{"hidden_size": 160, "vocab_size": 1094, "norm": "rmsnorm", "tie_word_embeddings": true, "init": "uniform", "init_std_qkv": 0.04, "learning_rate": 0.00276, "weight_decay": 0.022}
MLP neurons of a small language model. Each row is named by its layer, matrix (gate and up: input weights) and neuron, and shows model dimensions 0-159. Each number is 500 + 40 x the weight over its row's rms, rounded and kept within 0 to 999. Numbers have three digits each. A neuron's up and down rows have the sign that makes its largest values positive.
After each neuron's rows, "fires on" lists the tokens most often at its 100 highest values on Wikipedia text that the model never trained on. A number after a token or word is its count.

L17.gate277:494551506434471480522463424455522493542400531465452450536492539493431527490528441563484539472471552466485586510442472508555516510451458487472521526499488489554464501504483525494567470481419422540489561441505486424513583477548415476490442455549515488492491554504472439555544460583471477494565459468544496501527473483512527429545503477556517442555495470533482537462526505554402453509473512437477534544448516492506527485498489496505451499539500504436511510454564444498550520511460543
L17.up277:488463475484491511514417460495521491433486588483475521534476484468479527484464516447434533470430592479567460523432519524470515518465485447582466446526461487455472497572521580516451457501508492489503444516430602471499432516441549498504515477460466489521494485538475523504463445492438411443451536486517486509487521469547471585469507488490588580523573431496507496467489493460499436504485435522532482528472527525480501529423479525433457505510498504562426550504526520440483519539531459
fires on: " f" 28, " fl" 20, " o" 17, "per" 10, " l" 7, " O" 4

L11.gate204:509497465497447505526420544464490502481496527502544479459507510479518578468571468534441467461474511491467457570486460454539474425456489491583538527507488482410546485467522444517531502505498430514538511531455497447486500521510474464507489475563484455421453521500473456517404461503554537502459562510561436583545474423438543505570547430495492479454438569486538427489462532459489444472487479457448505421506507599524506467470523479507434498515461480510447559467507495551505476499463483
L11.up204:499589481522398466504446478487436440489463508455487562443564528487480564445501487514496463452426524512469519494402495468539493486453391511497484563464475508429484503525466531512542482554479475561544546510486517470515539493478443465494523553524442485495486507526499564470524516429486511520458452420494500553554459509525480553600483516499451420493494471496492501502481594453567440513442480501493477439532492536532472521559460424508490512574455449498460544468524505470555483503505469
fires on: " (" 35, "\n\n" 29, "|---|---|---|---" 17, ")\n\n" 6, " new" 5

L11.gate241:510491468469475428510550417567511490518544506473410577496560511500520498521542514413555389507520522475503556484525472448486470496439481490494566531501519509587443410490488458525448482492536545468383523460476523533479524463508519530552476480534409508525467453506473462506462514436524483524540551517493491506472547506536433481523529483526503466488484556431447503471419478547512496518533525469492489476443437472536510483501490587495483523561507565490499498406512515558494430503526448
L11.up241:502437479487493512480499560442527514484521494514482475559582530442431504523490545535502501524484505478549455487546520475478548559524514540474430505469472549487577463444460457499477546482478589530517484443454485496520463517496463493523507540562533537500472518664482525459531481522480479514512525537432494577520459520563520444465513505566473456448496495551545561496416462499501423459503486474554472491562520526540467545481480404487430473468509429448472465541504505483480561416502492
fires on: " m" 99

L4.gate103:467490543489565506576540457483518489545529565482462543588479531503486525435529422515455482548467415538479573498495416498475509459530519461539453538449488548548461471570488484487556507452542571555415479475509542457461514450565490520486465465531500446553459441477550541483527565448533479533410456535538524501484501493494498486534487469470546486501518459481571554419502511481474472535554592497484447554506527531535479431467503492460531523497449449502496488467492543495414481497467530
L4.up103:511539527455482487526490413453512473514492498453469555522464538536514558446508417536435543535391389552471518435452454540496543533475533433550495511457476542544460520504514508546547521448515531527478556524469503419532462464487522529495487463575539465517483412464493544495552517464558508547443510495548493489457482490518519498466478427525520533498539516470596499498494521452529522514580556459498475555458502534524511408459486477461540467462459484545517457428511523472435480514466551
fires on: "C" 100

L4.gate6:555451481464457465437454464536484477504549488466443509482561462480460485494508498466520460563476454457508550527571489442510508491464477550484549548551479476553467442468484467489427436448537577530511458477515490543525535480491508507525509438574469543535458469540443465506460506458448477498510559492478482540482561518559413511540535525531563432521490537548551514476431446473582469443448558465501510475431525506588518527528508511489471510502559545597446473477536542424465478472498459
L4.up6:524433542457439477480490560565527494483558548455474496492561485452472502530539535483532457529485507410524550537527535446555527484503464521502523563527515446553512502447470508516416535453511568546539448468462483556560491452440513461531506500567494503517451486577502511507469483481493458544529550531464487506472525524602463508538491480443550467530447567533540554528466430424571486496481551435557454460485521471584445491504531514507489496466533514570453454543516538480460489412517477
fires on: " m" 100

L12.gate93:521490489539512515483527427561525503456528481551544553460457516525516533493507497477513421470494469450493511493483484536491454461496585529503496566510494457553509482419515503528524519526535491415525527485570442401465453482553470497526485475555583517488582542481556498534491521449595489517476530545505575521565478532498462459439562512504505493490557550459455407514534397484484453558520562433433477513524612527514539473506558521504482560508499510509567489461504521486480509507471487
L12.up93:569517498467588500505460485448521448539520477454495538500523568515474561449468473444553509536558483579449501536442518472477446510454481486474405452576596462493496502518591512479531539500533467510522498473570505533475514420481484495516522544481530526484468497464544554441547539474455533542433536453527493423456526452447464506544479552517472498522575520556495492414538555510555480554459532535555478513534514472498489425495545511534555519463545497582474526495470469461573503500498485
fires on: " her" 26, " col" 13, " Col" 12, " him" 8, " record" 6

L22.gate175:515515531472578514421528515524421505463510487501457475455471574498462498548479530505543516542513502564497493526520473495539550434485534394487480558550534505542564506509529399484506491491550489487491467570509484424430523548489559537478456485521481536480460491516522453469516500578606495525481477500533522526477543473517511521446473517509484521440510558447511453531454502464500491559449524553507557501463555515514508539525531506438490474613505503551341529447533493493514483468475456
L22.up175:495579505484458529443497543497449527449449462556433457505474500507473465575483581458543488434511475523472480497529561455493486467514516453521565469516494517539550522500571500529532520504516542483445525531517496487477614519510510536452539427458474511483491437539541434533508539541550589501485538491510567520511487471537551489509451594524391466450447608456470505524458517538477496462513488523552530411435478515481504528580494519456505502552484486519461548494529454538497541495550475
fires on: "ri" 25, "ot" 24, " +" 11, "eam" 8, "ele" 8, "erm" 6

L2.gate389:558545530425477546561554463469486533562482524465451474551449486531539510483482428464473547498471455503512555487525464497495484529480494425502511494454468497541441496518469485428476554471527554544548512441449569471463557452540505573471462502504460482555522403499542559466519467437491472550446535509544543479481484475518507498527555512515530480474429503498578517481521545497523495543555546503541505478458471560581490444557542413394548517460420454513475483433497532534497517506466538
L2.up389:541596533473456525600533472467498492522509531460558535498487547550576515470475500448459639490476501507475523475463473489485501516498562466548493508454435509595427543484472603491446467473561491512527505477491576483502482416488502579517466462520485462519540411492526540467546469514531487531433515555515552480545506443533521464522489461467512524431460473514553574446482555472525495524514523497530490479501498544523457445501553500477440498456477468560508465494508512579455483506512553
fires on: "C" 100

L3.gate423:496415575440497468456443441567510460435528526376445476511490407517469523488508504468554460492475515469497483543577493487546473475490511505529535544515482458491471457473513504514427431474559565550506489477523587519500516476474514531592499497553459521464480525562515435521464484447452512530487551481452445520503501491555497495537511508494507447453487573508505515526464482516531508502450571468496485464425555528589484501519539507493481490462546579590446498448564505468506474435470524
L3.up423:555475506548405476445485532529461526480531534497476460444571509423495528487472500499515481572497519456509575535483521463536506442510432525490501515588531499519537544463493515504454493435499570518521474435537524550545540557511473467474486482553462533546519501516463483473467482477502487478496522584470444554458594512528559515563495515486576500468430524539516544464436427475495515414501522499560482506525478492545478438484489496593492528494549507519446420587483530488420490417525489
fires on: " m" 100

L10.gate445:559476531470577539456515502484484513518488519498500482451521494475490476576545499520459469494520479502500432518484489440488491483535490491597521467498486524509531483468469538529533539455471531525490566481502558465551408391499484419487489608532515467484522503527403455561539446491504588587570523461392509454501460484501529490467509498481444523495479551484482477514462527550486509553513470585503497471442560446586540466452486460447496537446538505442433532486525487521545508458493519
L10.up445:536504558508546460478462489471568509477457581519488516573491538522505453461500504486481490512448457477601525452568517520473515506436511452493516523505423567433506471478455566558507510468506466496477504473481513549526465470484549474484518496489466490519526431502590540449494492513523472547551530504545487502493489552455500473492500459473566513537476485533491405427372540480523411611494488517613476495511573523538511445499515496563543524518480497503465550490458479496588459476487463
fires on: "ite" 26, ":" 22, "ome" 12, "ive" 8, "″" 8, "ary" 7

L12.gate197:459490574472582523445496524510561527483443480512486533460528536512458563550522490468518491486499574522498482434512432455453527525486433488542485506554580483454490460497506488514483585490490460516546582494464526519531464468427514504479482515511524495471444545527505503456569547462443585596522458446499526454456508435473468509545563450476598439531530535550613558482559499476488496464489472501532491478472484494543533511480527493499504395426510529495431479500543547471522474487481489
L12.up197:518541581544535528527490469456498476494489560465511501482480586510475477536450453521461551408528544491533594457528491494545488422511474510532436471550534467497514499491415501554522478455481502545505524492482484446455531519461531514502487506486542492499433540504491527502515485469514534568463462513479525427518515506484491595488499502572482468595524537459542516467501478468493449457489613510505532533483514522529460464390635522431482553524465459578505458468440480518501524485474558
fires on: " University" 28, "amily" 22, "areer" 20, " also" 10, "ife" 4, "ublic" 4

L2.gate137:461343509455506452456522530553508594556555410465506543610512529501477521552480490523530471505491538548529488474466508526522425408462472513471533502468524454545508471516523471559501471499486503451501472527488551480500485539518469511502529537497435466560495549486581523473524539481543450478516505423446463570506498488525537462520463444454478475510481476511512488443528462518457384454498505500461553534431545478501561515554396495535501474532547484483494491497493465501483456478530545
L2.up137:430521488496541564505499457510545501523499480473503525431424518506485515497504503559516519516525479503461472416527489439523631423425463487512489521503451461459513527455471467457508512487491559458485490519499514522422473492458491436448541477492480479496544584518546539447502502554556531596470547513548509585517458524558466536365460478512476426537488548531561480455550458491468523465511519440522509509526513493568538508467504499421518487468439517539496473410464476508537499459486484
fires on: " s" 43, " rem" 34, " bec" 23

L17.gate179:459463497458477507474458493533565491456466501525571556546442497465467560499485579542477525555547486451443520503515421496464507455499538440495495467506484517551487397512450563543572482484548479464478475427525485528535511437456536550522526547468515460430508440423588473458496425549515431498451469495500512521490517490475440551495587485477529526455548450493544458493487464486474478535517458428493513405450472512516534496492466525554466591547476485483441573482489466487492499472522529
L17.up179:475473514591476426417521534495517515486506474530503524451464428517515458515494553478457532462487478499564514559538529516420450470576504504469457521497439560507525539506424484530534467548569461531544463498547489496454540537509536511527520597541498482461467478511466462540478461494515454517463448492517539451537500444472446502532469594494449532462585539543578488416563535483510526506549500445573449496430479532496521431424520493528534546551476463476543476549515472497558456495498523
fires on: "." 28, ":" 22, " Ch" 9, "|" 9, "or" 7, "===\n\n" 6

L15.gate366:573429471463409484565530494459505528489532499535511512590557441543541578447494511516507529553458547459431492475473486501541527523511501487445426556472506584478515496535435453494530524443527423480504548548493464433476594480504450528495522424467480490435490457495511453535519507543554494472544492501559468525450468458496583532447527513544546483533422439458478489561487494507467477493531477520487519487482568465533530453424511472475552526531503489455494463451585510464471512468454482
L15.up366:453424490440470494550481568532526510531513478516523476446483522435507557497490500536439575530502572460457451499506527498472495479456560491525491535450465522434520532515491551568478522461548471506517489526505506523546495572517533570526544472505484491505523423450559497466484451519473526446404503506487452555536460546498476502496500489483519454465510577539527434485529483522431440559484506480582490498455531463499491463397496519490493494498551564450432507545511503616440421546569552
fires on: " H" 26, "H" 16, "°" 13, "," 12, "A" 8, "3" 6

L20.gate78:508493581462543498485494541513501541580429485522495438559508569571477555579468487461464475474437526465504528448478572511504440512521458486423466425459448552517518535505450481450487556484475534446460419533507516488460534486469531479557509453509462530512443507452525500480519550490449539528607525472538581543449505466506508563480454532480426541468505537571464536459526527545538491430517466442500467504488497491548563493453491554423507457487480548533529534511551446519476472534505493
L20.up78:491492475476499446485477513484602544508482470458605515566470500485507448463494530466493542479494489467528509449495466488487486530549438575503514470516496494527463509451485389516448453493479585523534530559558449543467511453489512491442478454485482453448513502482558531413444491473455512519526530514505463510450483476548474550514587432483444522531530529534450419466485499498482523547534494478566525527554475493531478485490476447476525525488369520531494464460425499516505513480384579
fires on: "oc" 18, "s" 15, "um" 14, "up" 10, "ers" 8, "us" 7

L9.gate432:583512530538563537452548474547500442483522528542573484421539480512480527480510470484483459539586522449520558458480526483580450491513455548473484524482531465519565456474508518552498534485524512513485444499551509438521505479480471502493442510507586501488475518446502539498513541479567539455497484501506531444547496524455561461541491555485492582540441601460511506538555450547414571563484572486500517575445544443483527439463575439479497468539507549448498447495488479483459489499548470
L9.up432:580468526494512434458480534563513473548649553572543574504571529575537506438514452426500488526527477479486505465536499553556467509449426558486478523516506531439547478499483539529512527458499479532472503508515566507492497495458437501507428492517474496482552507439537467516514517472490560477518524458578530476502550447427506412556478525492505549563477534519441515511504503491512546486460598536505530532426565537489530440474540519529508524466492545483428503533466473507559501528485485
fires on: " her" 79, " time" 14, " who" 4

L18.gate419:494503458449461498571511456434466495489495529492448517494562496511492501473515465554539538539529472513470565468477444463528458514496441479509470535464562501524477482526469532473527442464494508471533495493462545486499444372430481507479458403477473531490487477556492486494503417590488439550517539499437499485510467480507551461446438466488525410540466445534520558471568446490447471431459543509535475552534511494488470467482411502561544521521459554549469479436575459564465510550464493
L18.up419:497422462527467467568568430446573514503502551508444464537476517480496553410506470477521510512505481439445494473482485490447526471446483502572488445448522487535538469567486512510519505465496447418566510484451519498506504506404524495466485434514537487531475535553541508564525482509614495466496509467504497526503570530554428440489498488535507554537535513515433536515621386528548525515520518456464503546445515539464469560524535444442531500487462507497533473458462473506463527518523478
fires on: " f" 33, " acc" 14, " l" 12, " cons" 10, " c" 10

L14.gate171:545510563477425529519494558508385514520506522575508463456573539515507424438575447511463533486501508456501541494508458546520457552451445542521532526456448516540455510480462472581483551540522503489539527512493510468468452505501494464487449465559398572489450467496519483477485528545513508492532470473552511509524472501522502516552542489545587509497438527503530594506528525485533545483468530489449471506482456564579487535505504499394461496444511537493511574502500569461483561509412532
L14.up171:462489522459502512507429505488510491458416516546468491537509546509558469517516537470475507456427549422468465500449504510461501513483526512509494443449411496465541498501535503572518463548515514510569481502510545465530413504476547533503497469531473488527490469494525559512447556495557459504533516528551521589561478567499514432459492486411574554488466481419542533444506592492511467481455503550556443501517494539559486431495513436511531540489551426507525582478454579461479486501518585
fires on: " c" 24, "C" 23, " con" 18, " Con" 15, " C" 9, "eneral" 6

L2.gate401:503565447456508532548532448501565453529558432463483545444504520495571531477553422500456502556396532455481428486522471528481510501487545461476499529437452512569483496531499535502524492476517512536445591442482521481462521467506540554537518473555508449528454567449521548542456511393480500548438491504547561457479475475539530510529537436463500414478477529476523520480477534417493479500467517461454438519455497517548518495486485550495487476475511475499503476453575493454512467595440557
L2.up401:466485482541493536572504445462497505472492534447460498512521503503455562473502489480512476468466438499472557422458520465545528507478521465496530526537523511513398559512470582429501502493493550524511472489516568459486455470518566584527510495475559490463448455536511567461585539507483471512534523569551515433459423458526469493505532492523510461419549484471539445450424518562474599535516554512504526521404501517519498425468411491543521519510436466489489469490518505490486449460589486
fires on: "C" 100

L15.gate430:501470525503430522495405462572491441491475531466491461509512505482497496387514530541472546485432481551454568445483465522534532470488496466495414443495503505555537482568495531479510509433534437470571574533527503432511493490453534498463551542458530474520542482503509472572488468606523499562493456453512467473457519468460565439509476460528478506519490556491502538499505513508540469477512464422474558434455555507471563431517475572502478524521434554468432526452527542484458476530435503
L15.up430:504515523477559509530475448536537543498575532536478545449468513510489491466402515537472450507476570569497554511534471496471561441516566448572441441488533527524487485499432452562490470518554470517522510443546451433484450544427497564484556528513493471520515542567471444462435418511496471494489542554471543548495561530536460481452479574469494520570495556500446424468530556472456458494525454449473475493522495476518524508493475489599525543506475495535530498526490505481515433504427567
fires on: "|" 19, " |" 17, "." 11, "iam" 6, "ell" 5, " &" 5

L12.gate367:541455466481548507540553479523449578551472518527494509456546568550488497501487494548477519469464563458444487572499452569465507435464476541421524498617565454499515483454517494495459577485520400510457506536519450549503472504540479516354473537526511549514464462494448559449509506562529583501479472461499476532556453550529453498590506557510524474521504474477462562540478460534516503455525526506487476516471429447529521481476512520493498567465504526501452509451489471504495496451543481
L12.up367:539497457487518474446509498526494519553459459482549475494444499484497509426529494474533475482524541503537505543537467501492450582427420521483493511547525498556517503499504461521489494477510472527441485600503520443494550569490590447501498533527495525536499499507555523582563495485578593549455485400553418526501523471512471478551486488512458517522539522417436537484490519487494391551538476487503524433517480506526433468511486514422444561554521576506474533466552552469511501529573470
fires on: " wh" 70, " This" 17, " which" 7, " whe" 6

L6.gate1:541539460516440500501500424550483471506555502501423528453560580527556487466515414583475474581509425473501556470540461500496470525485557398502474426500490536538524473498558514471565475526547488523525504510516520481553488476548514560488493428577494465493437500537485480531437474471431471508473508520579519488479535493503506511501512447520524477530477482494522463468479516506459456502518571455450515526395508570527467477559610560421508534491486524511472523495508450435472545550489526
L6.up1:413489485527517475547498484555426494533459524515534521579572484494500512456463474515492474502452473435478481506480495558510440516485454511581498577503466506534486553498483536421502500493593567453495559534518470479469535476541536460505538470543492441513525428511469544532545472522452523492570458572528539483435383429516521481506526530482479492501547494420559566472494500556458541460530559584552512538485535571499421493510451458485448479440459462472506497505475518477447464506518488
fires on: "C" 99

L8.gate412:552488526511433454389511514519509475556491529566481467484551444448483498455451439498523416454563480441592509466587435492469450552500442558452458469552535504553517410551472520496568538509573513488508505489540525512494525501487553451488493486547425511509482506501549497495487473449517515450498439486531518502575454464525485515490485515501543554496442546478473571530545492532484501497514515511458486549503437446487471482455518509504525528494499587434451529438451476504478484538512387
L8.up412:531473473469487518504508542511495474566527532530517478462509472481480448460528476485507509550557545466538482539618424597483420516460464552473439438587563564473553478511551558464505459456543513476510504482533536450459486474456491522449486544608470515441441512458567557552505417412543544436496489512493531509513493513531451442509537485518476558519502519520486519493565478493441590545559485546484484543485508484505519515483481502479438508538522526460459572427483516514526513519487501
fires on: " this" 44, " This" 23, " who" 22, " which" 8

L10.gate15:468446544482521437453502421501625474513506456517512548488512430447456498556458507446555506454452564524454490531493507533556533523482436446415458549512501499527532517488493456544432587488567556506599503488486515496448491479551527544526505506515513500563489512573448533472514503521485541504514484524542501496436434527477498531498481431505558476477529556524498462514439504594438492518511498453463541425474495546446510480518495518459452470510515485516521509479511449593437422467456514
L10.up15:526478502466559502469554493423503478498544408535507486514492523476484520610501482454433518485531591519524432443484502495480436520560451487537501522492501551508534503502541520501488532538465443513529468446467498467545499475473499476508543466489575524584442532515519520551572512480573485567506519470537455522514465467535457540475478526483580493451484476585543565512586533500490443532580540388513487437519494475485517462500478577511504453556572503469495543521504410475505489543507537
fires on: "ab" 36, " stud" 26, "ud" 20, ":" 9, "ad" 5

L8.gate367:466543477423523522470500518543523546524440478536536539480548449512490548562564501480504516523432462494424467534511533492488510507439543491505476513549507516498562518407500530491443534527477578493549557471504580518585471455478552495431489505477506483524488436549476565555581416533502516553507540495467543517565514445507499480465536509489465594505483516469479446502450555473464562511467534486512516463456521532515493394524488572466456425547529530442501563471471545543468500495481434
L8.up367:548420486497506535514498487465543498549496526476576602510514502505462478544481426443461492546449512485511399467463540469558496477570491473496527499498491513454448529489475531512474456483483454519496552492590510476530457509497464522572539519448494521552494533553462575549523473491511489523443565442556478561550503456527537564552493476412486464463466474514517467565411522518562507530560502520554536482495517465508570476453512566526504523528503378488439497506496488542534450484449557
fires on: ":" 37, " Count" 10, "ite" 9, "ud" 8, "″" 7, "ack" 5

L11.gate123:507600466490449487526488474509504476545559483427585456494495516522500503470508538553479470442527468493528485543483462517540484474395522492527548524550485414541550486519481506471543510547538542547540482550484491458539501536512398527504520488503469504424524430474553491510429492480542462457481426481526508567580502468515484584495505438480485492486435595455606487458498507552539490534493529444449484529542503554525509514419490408495524508496486485486465527450490476519537466502408496
L11.up123:561540505503458515537461529501491499457548547498536470447535595533611510467527501527505563442493542516576419505491507488513524537563440505478496488515445553426510495515523469530503459512495509511484475529401480482499527405443490473501495507496467495462476533503436504536522496442525488541483422482552442530584542498395513507543453514530557485554493471501442555561532489499555534566468458541470408533511487494488439517516537476507515497422510454506544490514451545403517540495535527
fires on: " (" 47, "\n\n" 26, "ial" 7, ")\n\n" 6, "areer" 4

L12.gate360:458516545495453523470497531459553417573534518517429491537508401480470525532505476520535504460482468468497483397437486427521446490490454466513496542491508447550495519551425431485604485541520490515463516474535451486489531404444488517491453485523541503406481483563511535526527540495456536554448486483555452445489524533500500521498529598592509479542466560512523463515452523567482486534509500483466548483490489525540531518526481442454448490473457473570471518387519492516470525489478511
L12.up360:515530519552514545484568544471544459529535558520482495518491451496448555577538492500528463405498483503461491444473493436527511479491478445544509551518457471570511554471471443466516417513473431505489490468582473480519525406467532491450474522499515486438435491565533573561514538472497509514400507533571474411510539490550498477486469532554459464559485534534501440471464569585525484492498496452447549501501516529506482445497462482451476498453482416556494514407521505510474497471549494
fires on: "form" 39, " loc" 29, " form" 25, "ation" 4

L3.gate213:450463464500465478440543506567532546529523483504496501531557561504517434483429507460463505473535447494495434504430471491549524469479533497471480418420534509503527455510516463503472565529464517528421524508474547496497483459416429533476453509465440527517481484544555463443508583518547459494488509479490463510488456483578443523463407505513458523471473510492568486417486544555535512534528521547397506491444453488472498531600415468550463499504555498541468533450442550517517519482469524
L3.up213:436473472537478477504549538533446471532485531527515549540435439449442459502465536506514427490547434555497519466532450527478478522477480499533550536560514544543478505566537463476520476480491618465546512497521515502437526503519517430544573380504473465518485487480477474568533454598503487514495580493510528575453491573460470489446519499502475448496477460495591522475456478545548481514501459493524546483478538557502561510445422425458461456439547537536492503503519481443481526496492487
fires on: " Con" 49, " rem" 32, "pen" 13, " bec" 5

L18.gate333:467490551438524464555564497500504453524465470497421476532455447545492519546450450503464481571535494512452465529509481560540494434478536490473501477457434615482482494515462520544537494457424527532507435469522557572510490480526641537519441551513529576526540416429500527427471453600486511543503504516490514412488508470479528479530553488516573549490532507476512529502483460464430514507559490478573489440514490488463489466475496450511475528512496536462516493544498459485523457525471518
L18.up333:529520478473414534465542495515479499544522416545458478432482461486482476491410498440416545554549523520582448515480524577479498447513529530502551499442419543523539530545500481538456444459513438437512492518507441466422434496500577510513511537480482519501483486463491573509504471564479627444494548516496459447481502526526587532501501527544478478447545610509476568443503477474477503527560489459511519425480564474510491480501458490521502521500503490532449540509486457524501461480517491
fires on: "." 33, " Count" 18, "-" 16, ")." 7, ":" 7, " h" 4

L23.gate47:509443526474501489483498461483459512498501458478512516524476583450463513496510534499470469506489576544550565567508475483462521395460479469464539490542465497606459496462457437508475508568532516518474515607546457528484509470534486590490486412517508516556427495495535451478443477517551447506530539457522584538508466563546516505483514555521493463436501570455457415484458430547570519509499436461494501458443511475555501554486469501466448519425520531535539519492508468487509457478458554
L23.up47:508540531463505516509504503477398558415542451424535474475451505443442471440505573496511500491503545477456601540500458485557535465489500483464568495533463461493452466538497434452438459478503559562555467521499449494460482517550559562511482485524492471501493469530446439478379443482488467498554494498503515581531489493535502562536521435489431514544554531455466524474508431453551532487552493466520570472498520483499512545444461473445496491485448539551516455490485521499500480478439573
fires on: "s" 25, "ens" 10, "ors" 7, " s" 7, "ann" 6, "ers" 4

L9.gate11:514501510515501480582451514516533518512501502491460564512570580590521495536538496516467457495504563477497512565433490523536518530492463513444427504488503522548521480478424525518513443412518489511414520509566500449480535451522465511453469548535502538471454492440519537495507450523626508490481547480537512514502498545458447485506436478562512509493524571512493488523528465442497508475558545506445429493509516468461445428427438522486416512512459563531505485444479552462438452558587486
L9.up11:506485435468524528419451510531512412461371494523496550517470541450449598525498538574533508492540500498469512545528483433536496480513547501488459479501460494629508495500523467512507497479462497511553591504477555548515594465526523501459481476548527516465534548551499509521463486549512511451482479470453515520493503486535492530528539513583438499575556527538507468520566517454466460464505509471524573437489511489515501505407503532503443509507512593468515531491497458503491535498581412
fires on: " which" 58, "orld" 11, " World" 10, " cent" 8, " wh" 5, "amily" 4

L17.gate319:531476563504485513422541500486558530485516513530560449436494472495478493506550507509445497538529492425512501496532366545465496501470402446503481452518529477547480424512510453565541564524517605476457460480520496512442471436478505546467480534509472502441479532478517556445532496486525489457509450544509487497522473504505453426431517573565524542524484498517483483512467437572429517485493473572531511556394505493547526548506497484466478445524506526493540435429434466475510517520437504
L17.up319:543465500531549515451537536484598473501536527480491484474546418549554454445517527510468477501523525499529463441546479504446492547454436578487437457505540505482541472590612530533528510502436473480545478515522538540449489477445526525480539474507426550453450593495463532467465455462499547436465419479530560547518394454498472501483551534447480541481457503517462579543509465489492498504497509541567503480482576508529478510504447442494516486484453517491443531463466535521518463557503473
fires on: " but" 33, " which" 33, " who" 20, " that" 9, " she" 5

L11.gate246:586428465488479523441488527504482472515515483535449530494474578524548466415451528472479478503515609533513483493484486542498457548513517463454511497510509518460498475449487466528563467582497446545506495440513545444476519459487499437439495497520496559451509437464503512513469552417556435552483564552535509631500467489516530551454476450490469524543492454442511536483519478500474444564519513539476532514463489504511542525444412559501506525518431469492529539486455516409423549485526488
L11.up246:499397512514531578475500553428484421525469458536421520446556480492499498482518608501490473621585496571505552518531500486481516596490540479476508525490525531487541474466467517444495490564546437517520425446502531502490557494536518505522565484513563517458464541473459460521511482491543478450520526565529533453518476451503497507505513477511481518451489501524503483517485416521451468587528484521521448481461432418481450533517528487474435461606500453520498447504484524457500487452506499
fires on: "G" 27, "se" 25, " –" 12, "te" 5, "orn" 4, " j" 4

L11.gate240:543523523557443507559462549473483486554533552496498414490540513454498530538564502515530493439499563526498524485456498447490448509397501523537531588447540547522552568474488466557477511464549481454450518501525497516478437519440525490445452431503596461513465527567513510531562503510523560468468568518615489462528460483533516441483553495556500473478465534504462476483542524488517472568507493467488448519488508567523490430556448496483436458483557469531502543450564471453468509527449481
L11.up240:416515537469562494450592553478449527527478449548455524379459506488516529512538495495498451491489550540493445496427446486480375537552456444541475462456522491451533441552487511423512508500449444386492471428498478504522500470483507425454470546562472488442555453555509514530499485405478466480460473499515564470487472485472469445577526503521512427464523510552525497484528481543479424515511558515522452488528458547489465518521499505481506499511482491478511549485467538528515515484519539
fires on: " loc" 28, " form" 23, "ong" 10, " sing" 7, " part" 6

L14.gate25:559393499494452534422460512464577492525464546533576552460466476479451495511511446575529444550520572491533525470564469486533490490455536449453508494527485496450539503503509541518490452523562467401509465450539501458458520564493546523487546493565450515516516528490590500490532488529521426502506507492464527502483543512468462459406550523469428507454516545539441459467503471535543480573500513516439473499507495472485533510501434569545493466518455582454477537424503472458456514521467438
L14.up25:493533418544463478461509522541529548489525448528503524451538507548535560445485492478546505461532574557503468504531535490509470477440442472526552513497405479432511475593446456502531572491501496457522535516440463460479508452480433447476526465553401510407480444451541489513556474427510541496422454475501482567480452477518559457475485528493531475482497439464427527388485512488467527504524487515536502518482494440541489519545471533541550489509506481526520551536510481520611516504495456
fires on: " s" 49, " g" 17, " She" 7, " st" 6, " she" 4, " t" 4

L10.gate300:487469527530504484468523472474487536484483526517556481499486491493521503541573459491472482432514505468540460469523485517558516452453530475468540487455517495443567490526473539495536566491452470512409470514482512408536509481475536516468411487536518469556492479463532582543495487454527620492539495485511599496510465450548538524610511557413479552489470536568500515422470470486442542508530506522522539439498502459474452481487571506478430466463520450497382498447540507574493508527501472
L10.up300:494441562543439512376518447543481523553538530550541508521495553469510443537479491507450510490539477497435474426460466518487420505435463489487526503479520502403563437505473555500583571480556481487473557500491483456496520453490503463495521485534472397560537499469570509496536548429491497474508494457494497490509553480516494552537559530461445467518543531485463480452487472521540569610494496552487445478500450551444509473533512483511508487453465455482435481454524477575507488551444515
fires on: " it" 32, " her" 26, " him" 21, " them" 20

L18.gate129:515470529476504495513521514539586475472525548506516508497469508421416432554532515494523511509500543498584493465433493481647518459499516441506540567476508529471501509492429530530464491493468452458473473491538462503450480531437487544406490432513538494503545511542582493529470457505472469487490486508471444518474504486520515489516461479486503487445512518420452403469445455544478470478401453423543464508489546478564534530490550600407498479464479500497537509497461561477468474523463516
L18.up129:464552507510445480490523522455472435494471480549387498420488534519482517509462495513464533454475545489530450501506448459472505493472543420562553622486513463467568487442510467473512510521441439416504507514459419455488522484457501497506512472475530475529466605511486484467570494517540513498429450494583542513444493575509574497484483455536471519495443532515440475502507477511421486469516488411535477506462495525558515509589428553566508515483481511526550535515485486515495444551517497
fires on: " t" 19, " c" 11, " spec" 10, " st" 9, " reg" 7, " l" 6

L8.gate296:517466521462526449503416482444585529481529514487481520505544533557516522479503527473419531517486516533580502526438433504459559542430396557493457504482495445439550486485499502478448504467427468522556631540544493454525445459448513507465536549488442557457444520512532444491543468476457498526488560479493530452519463438434488531481543546544568513495474535503485513473539532501486486472443573511508459466528500543450436479520557590477504467526505527531460469446520493476466502553491494
L8.up296:494498437474547564587452505519492545481497529434545470544487519473432548474532456486489540502554448421387535494501508496444516501415507434573434546417473475483473484478546540552511465475480505541563551519482464502571440547453514519532555493503529451486473459399546526420489452466459503532520503513507531474459523508493463496515483486485554541566463540474557496457517522539501518419541497521445589473543535499461518455517521530542464487551459540569465520499514488466512525551490522
fires on: "ouse" 24, "amily" 22, "ett" 17, "ice" 12, "ife" 12, "ace" 9